{
  "num_hidden_layers": 15,
  "hidden_size": 640,
  "num_attention_heads": 5,
  "num_key_value_heads": 1,
  "head_dim": 128,
  "intermediate_size": 2560,
  "vocab_size": 8192,
  "hidden_act": "squared_relu",
  "norm": "rmsnorm",
  "norm_place": "pre",
  "norm_eps": 1e-05,
  "positions": "rope",
  "rope_theta": 100000.0,
  "rope_fraction": 1.0,
  "qk_norm": false,
  "attn_scale": 0.0884,
  "bias": "none",
  "tie_word_embeddings": true,
  "parallel_block": false,
  "init": "uniform",
  "init_std_qkv": 0.023,
  "init_std_o": 0.00421,
  "init_std_up": 0.023,
  "init_std_down": 0.0021,
  "optimizer": "muon_variant",
  "learning_rate": 0.00104,
  "lr_mult_o": 1.5,
  "lr_mult_down": 1.5,
  "beta1": 0.93,
  "lr_head": 0.00595,
  "max_grad_norm": 2.0,
  "warmup_steps": 200,
  "schedule": "wsd",
  "decay_fraction": 0.643,
  "decay_shape": "linear",
  "final_lr_fraction": 0.1,
  "batch_tokens": 131072,
  "max_seq_len": 1024,
  "doc_mask": true,
  "train_tokens": 900600000,
  "max_steps": 6872,
  "dataset": "wikipedia_en"
}
MLP neurons of a small language model. Each row is named by its layer, matrix (up: input weights; down: output weights) and neuron, and shows model dimensions 128-191. Each number is 50 + 10 x the weight over its row's rms, rounded and kept within 0 to 99.
After each neuron's rows, "fires on" lists the tokens most often at its 100 highest values on Wikipedia text that the model never trained on. A number after a token or word is its count.

L7.up290:41 56 54 41 47 43 50 38 52 54 49 51 54 50 54 53 42 58 43 27 45 50 57 52 46 23 45 36 60 38 40 52 56 34 52 59 35 62 50 43 48 42 35 41 40 47 60 49 45 46 36 62 52 36 57 40 61 45 45 24 42 53 52 39
L7.down290:59 38 48 43 48 60 52 42 58 56 54 31 45 26 54 43 40 40 54 68 53 51 55 27 51 53 53 65 58 40 50 55 21 58 51 43 52 44 39 49 44 52 58 61 36 49 45 71 54 47 75 49 47 52 62 48 40 59 51 62 42 51 56 59
fires on: "-" 17, " and" 14, " in" 10, "'" 9, " |" 6, " (" 4

L7.up2081:32 58 77 45 53 42 43 65 50 37 47 54 56 36 39 45 61 63 54 57 54 57 53 35 53 56 41 53 37 56 34 57 28 64 48 51 40 35 51 40 53 60 60 49 49 68 72 68 56 51 47 46 46 43 68 53 49 45 56 50 44 53 65 41
L7.down2081:35 56 63 52 67 37 48 39 24 50 58 60 58 47 32 56 39 51 49 57 55 58 38 37 53 46 51 46 66 52 56 47 49 58 22 50 56 40 50 42 40 54 42 44 46 46 64 38 33 46 38 50 49 56 46 45 41 59 53 61 54 52 41 47
fires on: "," 27, "\"" 20, " and" 11, " Award" 7

L7.up2253:47 47 45 46 60 46 56 42 62 42 48 54 37 59 64 49 59 50 64 51 35 33 38 18 51 39 44 41 52 38 41 43 36 50 54 38 44 47 38 63 59 45 51 41 50 48 41 50 45 55 41 53 46 47 56 47 59 65 43 47 57 36 47 47
L7.down2253:34 66 42 53 62 39 36 44 47 46 61 58 60 42 67 47 26 42 40 56 62 56 35 68 52 43 54 58 49 57 46 52 51 57 38 58 61 44 45 51 47 54 36 48 38 41 75 58 57 51 54 62 41 30 50 52 60 57 34 58 56 43 50 62
fires on: "," 34, " in" 9, " by" 8, " about" 4, " of" 4, " through" 4

L7.up173:38 64 55 42 63 59 59 48 58 50 42 39 54 40 46 53 55 62 69 42 38 64 54 49 48 29 72 52 48 46 43 55 38 33 67 49 47 52 58 36 65 53 43 51 47 49 60 39 62 65 41 58 38 70 69 43 45 54 48 48 56 58 55 58
L7.down173:24 44 62 47 65 51 49 54 52 56 51 50 51 58 58 42 54 37 49 46 38 54 50 47 45 47 40 43 39 57 49 50 25 41 58 45 61 50 50 49 56 24 42 52 50 45 58 40 49 59 46 48 47 58 54 39 50 47 65 53 52 52 72 66
fires on: "ti" 31, "," 19, " Up" 8, "." 4

L7.up805:30 55 47 37 52 49 51 61 55 45 42 64 50 57 57 42 49 60 35 29 30 40 45 40 54 57 46 54 46 53 36 59 43 45 51 52 66 49 16 67 55 47 32 57 54 51 46 51 65 27 48 48 31 42 56 63 56 53 39 45 52 40 52 51
L7.down805:59 57 43 50 63 53 50 34 53 68 51 56 49 47 59 59 51 50 56 61 53 49 46 53 60 50 78 52 51 38 40 36 62 45 50 45 57 47 69 53 38 55 67 40 51 60 63 43 42 64 53 34 42 52 48 32 41 51 48 51 27 56 49 56
fires on: " of" 34, " as" 16, " including" 10, " by" 10, " to" 8, " with" 4

L7.up464:49 54 48 46 48 63 44 41 48 51 57 59 38 50 50 33 30 46 35 48 55 65 26 40 69 44 66 60 45 46 49 65 44 35 41 59 46 62 46 50 60 67 37 47 56 55 39 75 55 43 41 54 55 41 43 50 49 62 66 41 60 72 41 43
L7.down464:55 49 41 58 29 51 52 71 40 48 60 47 67 55 48 48 59 55 43 66 54 33 43 48 30 50 40 55 54 50 48 44 42 50 38 39 41 68 55 68 72 58 56 42 42 51 50 46 61 47 32 40 33 58 44 41 41 56 36 59 55 45 51 40
fires on: "," 29, " of" 9, " to" 8, " in" 8, " for" 7

L7.up1749:52 47 52 43 48 55 44 43 60 51 54 44 39 57 70 38 43 52 52 41 59 48 59 49 58 54 45 43 39 51 67 51 42 40 55 35 55 51 57 49 54 69 24 36 55 52 63 61 67 32 66 40 57 55 57 53 70 54 60 50 61 51 58 30
L7.down1749:37 50 58 55 51 47 40 44 59 50 50 60 47 55 56 50 51 37 61 38 44 40 37 50 59 67 53 70 42 41 47 53 43 58 52 59 60 61 57 60 44 46 32 59 55 40 52 50 58 59 62 64 52 71 43 60 61 60 48 38 57 59 43 51
fires on: "'" 31, " of" 10, "ast" 5, " gas" 4, "s" 4

L7.up1176:46 45 35 49 42 51 50 41 48 42 48 26 50 55 53 51 50 50 31 63 38 42 53 36 38 50 46 44 48 51 60 59 52 60 51 52 43 62 56 50 59 49 60 37 59 39 57 37 47 38 36 41 69 47 35 41 35 46 47 58 42 44 38 50
L7.down1176:60 35 42 36 57 48 51 49 56 52 51 49 53 39 45 52 54 38 50 50 44 49 67 52 43 52 72 60 54 31 49 60 52 51 50 56 47 63 38 43 31 50 74 29 36 54 52 66 52 45 49 44 45 58 39 61 43 49 59 52 58 58 65 70
fires on: " |" 67, "|" 9

L7.up710:60 74 41 30 47 57 57 30 61 52 40 57 55 47 42 60 60 45 40 52 37 44 61 59 58 44 32 52 46 42 46 55 41 38 73 44 46 46 45 77 51 47 55 63 49 46 58 48 64 54 58 46 64 44 58 55 49 63 41 40 65 28 53 46
L7.down710:54 54 56 59 46 32 43 56 48 49 58 74 54 52 47 36 43 57 43 41 36 42 56 37 52 56 27 38 37 53 54 45 57 67 51 43 46 66 57 59 49 51 45 31 62 43 45 47 52 47 33 50 51 65 49 51 46 77 61 57 62 32 51 56
fires on: ")" 26, ":" 12, " |" 8, "n" 7, "go" 5

L7.up655:52 48 61 56 46 44 66 63 47 43 56 47 68 41 50 71 61 60 56 36 68 32 49 38 55 38 33 58 63 46 42 34 43 57 45 30 62 41 52 30 49 56 46 66 46 53 57 42 59 53 57 59 49 55 44 60 51 43 39 70 40 58 59 35
L7.down655:68 51 53 67 48 33 36 36 32 32 50 50 34 39 54 40 46 54 59 55 36 71 61 39 58 46 57 55 54 50 50 64 61 50 25 38 50 44 44 47 47 49 60 50 40 34 25 45 24 46 48 47 40 39 68 47 34 44 42 42 44 46 43 51
fires on: " and" 48, " 1" 6, " &" 5

L7.up1288:52 59 51 52 44 49 54 68 38 72 53 21 37 49 68 56 49 31 43 58 53 59 58 64 38 43 61 32 61 53 58 54 61 71 49 48 33 50 55 52 58 60 47 42 58 57 53 44 43 46 52 36 51 49 47 64 50 56 58 48 48 46 31 43
L7.down1288:33 66 48 32 39 56 51 51 62 50 43 45 57 57 62 42 45 30 43 44 51 53 84 39 48 44 49 44 61 44 55 32 55 54 51 56 45 42 38 45 65 45 67 44 43 61 49 52 63 38 53 47 53 33 52 53 34 49 43 35 68 39 66 48
fires on: " all" 29, "|" 19, " All" 7, " On" 5, "\n" 5, "," 4

L7.up1484:60 52 44 60 61 53 35 43 30 51 37 49 44 42 62 66 30 32 54 57 44 62 60 66 43 26 52 59 53 63 37 41 44 54 42 40 39 47 67 66 45 56 39 55 59 59 46 67 45 32 43 40 44 52 59 38 52 58 42 43 54 66 44 58
L7.down1484:49 54 38 41 46 55 52 59 49 63 45 55 39 53 56 68 42 50 66 48 65 44 47 59 62 48 35 65 42 56 49 64 48 53 62 54 60 62 63 62 52 46 33 43 53 39 61 45 53 47 40 52 42 56 51 41 66 64 61 53 35 58 46 55
fires on: " and" 32, "," 19, " in" 10, "." 5, " (" 5

L7.up1879:62 37 67 63 52 48 54 32 35 52 63 42 59 60 68 54 50 48 56 52 49 57 59 63 46 41 53 37 49 48 42 39 64 49 44 54 62 59 45 67 58 55 39 40 32 56 45 42 45 41 28 37 54 42 54 58 51 62 41 63 49 53 23 47
L7.down1879:58 40 49 43 49 37 58 46 59 63 67 58 42 60 58 50 44 38 48 45 50 56 46 49 59 46 65 35 61 43 44 50 56 44 56 58 50 56 32 60 63 50 51 51 59 52 50 46 51 27 46 60 61 49 54 66 47 58 40 49 52 52 52 36
fires on: " res" 25, " ass" 14, " ins" 10, " subs" 7, " (" 5

L7.up2325:60 52 48 44 60 46 64 47 56 59 41 52 64 53 62 44 52 48 65 51 48 35 43 39 59 53 52 55 47 43 42 53 44 49 62 57 59 56 45 40 57 51 44 55 47 63 32 50 52 59 54 49 54 65 62 40 65 51 22 50 53 68 33 45
L7.down2325:58 52 26 56 43 47 66 57 49 54 45 52 51 54 57 46 62 63 56 33 50 69 40 47 58 53 55 29 57 54 70 43 42 53 55 57 47 51 52 41 60 49 53 45 55 58 38 36 59 40 52 52 58 55 38 46 53 74 60 44 48 42 53 54
fires on: " (" 20, " Mi" 19, " |" 18, ")" 7, "vi" 5, " en" 4

L7.up1799:40 49 52 55 49 58 55 50 38 54 42 57 60 63 53 53 50 53 50 57 40 46 33 55 27 47 21 50 53 48 35 59 58 48 43 58 61 45 56 64 65 46 53 55 39 53 46 68 38 47 59 48 56 60 65 51 61 46 32 48 46 52 48 65
L7.down1799:56 43 46 47 68 25 51 38 51 52 41 50 56 55 52 54 40 60 48 46 38 55 53 41 55 69 43 44 33 48 50 53 62 43 43 52 55 47 50 55 57 45 54 56 54 38 28 51 53 57 66 55 59 67 50 57 51 62 58 54 60 49 49 53
fires on: " |" 46, "," 23, " and" 5

L7.up509:55 49 43 30 49 59 42 49 55 46 45 52 50 70 51 61 46 41 38 52 42 57 53 68 50 38 32 57 50 51 38 62 42 45 40 55 67 43 65 40 60 42 50 44 61 40 44 42 67 42 42 57 45 49 52 47 52 42 40 48 42 58 49 42
L7.down509:64 39 57 59 38 48 49 50 63 55 49 52 51 30 57 48 52 47 40 46 56 66 59 36 57 65 44 55 36 37 70 55 47 56 60 56 41 55 59 50 37 49 31 56 45 37 28 51 51 55 57 44 50 59 30 69 53 57 37 39 44 60 47 60
fires on: " of" 19, "," 16, " with" 7, " married" 6, " to" 5

L7.up2397:31 46 28 44 43 54 51 70 54 49 68 69 44 56 62 52 55 25 61 53 59 49 45 50 33 38 42 55 40 57 78 43 54 48 59 42 61 53 53 48 60 44 32 59 64 33 49 48 42 67 53 55 61 49 46 41 50 68 59 52 37 47 58 77
L7.down2397:53 41 32 50 39 52 35 34 38 65 45 52 61 59 47 42 45 50 48 53 37 42 54 66 46 62 49 38 52 68 37 64 81 54 53 53 62 54 48 69 68 42 33 58 44 46 56 57 51 54 60 35 59 65 46 64 49 55 55 57 34 49 58 54
fires on: " |" 28, " to" 17, "." 8, "-" 8, " Prince" 7, " King" 5

L7.up808:54 45 40 49 55 52 47 67 47 47 40 59 20 49 45 39 48 60 35 61 52 57 37 43 46 45 52 46 62 41 41 32 60 46 47 59 53 59 66 54 62 63 40 45 61 47 55 44 58 50 43 45 51 59 62 42 64 59 52 59 54 42 47 40
L7.down808:53 69 54 52 46 44 59 56 50 52 51 26 65 60 50 63 60 42 41 42 39 61 34 57 42 42 36 62 53 42 56 53 32 51 39 48 62 52 52 55 48 38 48 40 52 57 31 51 55 34 54 46 40 41 63 63 30 50 37 45 44 44 49 57
fires on: " of" 24, " in" 12, " for" 7, " what" 5, "ing" 5, "like" 4

L7.up2035:62 65 50 59 59 58 59 72 34 60 58 47 48 54 62 54 66 42 43 47 50 50 65 50 31 54 53 53 46 52 77 48 56 62 46 47 58 55 51 30 48 34 51 52 61 38 43 55 50 52 74 56 56 70 41 54 43 58 63 62 45 50 59 33
L7.down2035:65 38 43 58 56 47 41 54 51 44 59 53 47 49 44 55 53 68 52 41 59 45 66 41 55 40 38 61 47 54 65 61 44 39 30 44 51 70 45 44 41 36 42 72 41 52 23 47 48 45 54 56 48 53 66 49 47 54 53 52 34 54 49 42
fires on: " and" 25, " one" 16, " One" 7, "–" 6, " 1" 5

L7.up1481:58 38 35 54 59 42 49 59 60 50 48 57 56 46 51 56 67 63 53 58 38 47 52 29 31 63 56 64 38 57 55 64 51 52 52 43 44 60 51 52 49 41 50 52 46 38 35 51 48 60 41 74 69 69 37 38 48 60 65 48 37 53 43 44
L7.down1481:62 54 56 41 66 60 50 45 55 40 38 46 45 56 45 49 58 33 40 54 57 37 40 62 55 59 50 48 47 54 60 56 54 54 50 52 47 59 63 51 53 43 73 37 44 57 60 47 48 66 52 45 59 52 60 45 39 47 58 35 59 68 49 50
fires on: " |" 63

L7.up2222:58 55 68 52 50 64 55 51 45 51 61 67 52 35 50 61 55 54 64 54 39 47 44 29 35 32 38 43 66 45 34 55 53 46 43 48 66 69 38 52 70 47 47 42 46 41 53 61 52 50 56 36 47 44 49 51 57 48 41 61 50 52 51 52
L7.down2222:26 50 35 45 64 39 48 33 51 43 38 43 51 60 64 59 49 38 39 53 50 50 55 55 49 62 51 60 37 56 39 42 50 60 68 55 44 49 61 55 48 57 50 51 43 66 67 46 46 43 50 49 50 66 52 45 28 69 77 55 40 39 51 62
fires on: "," 73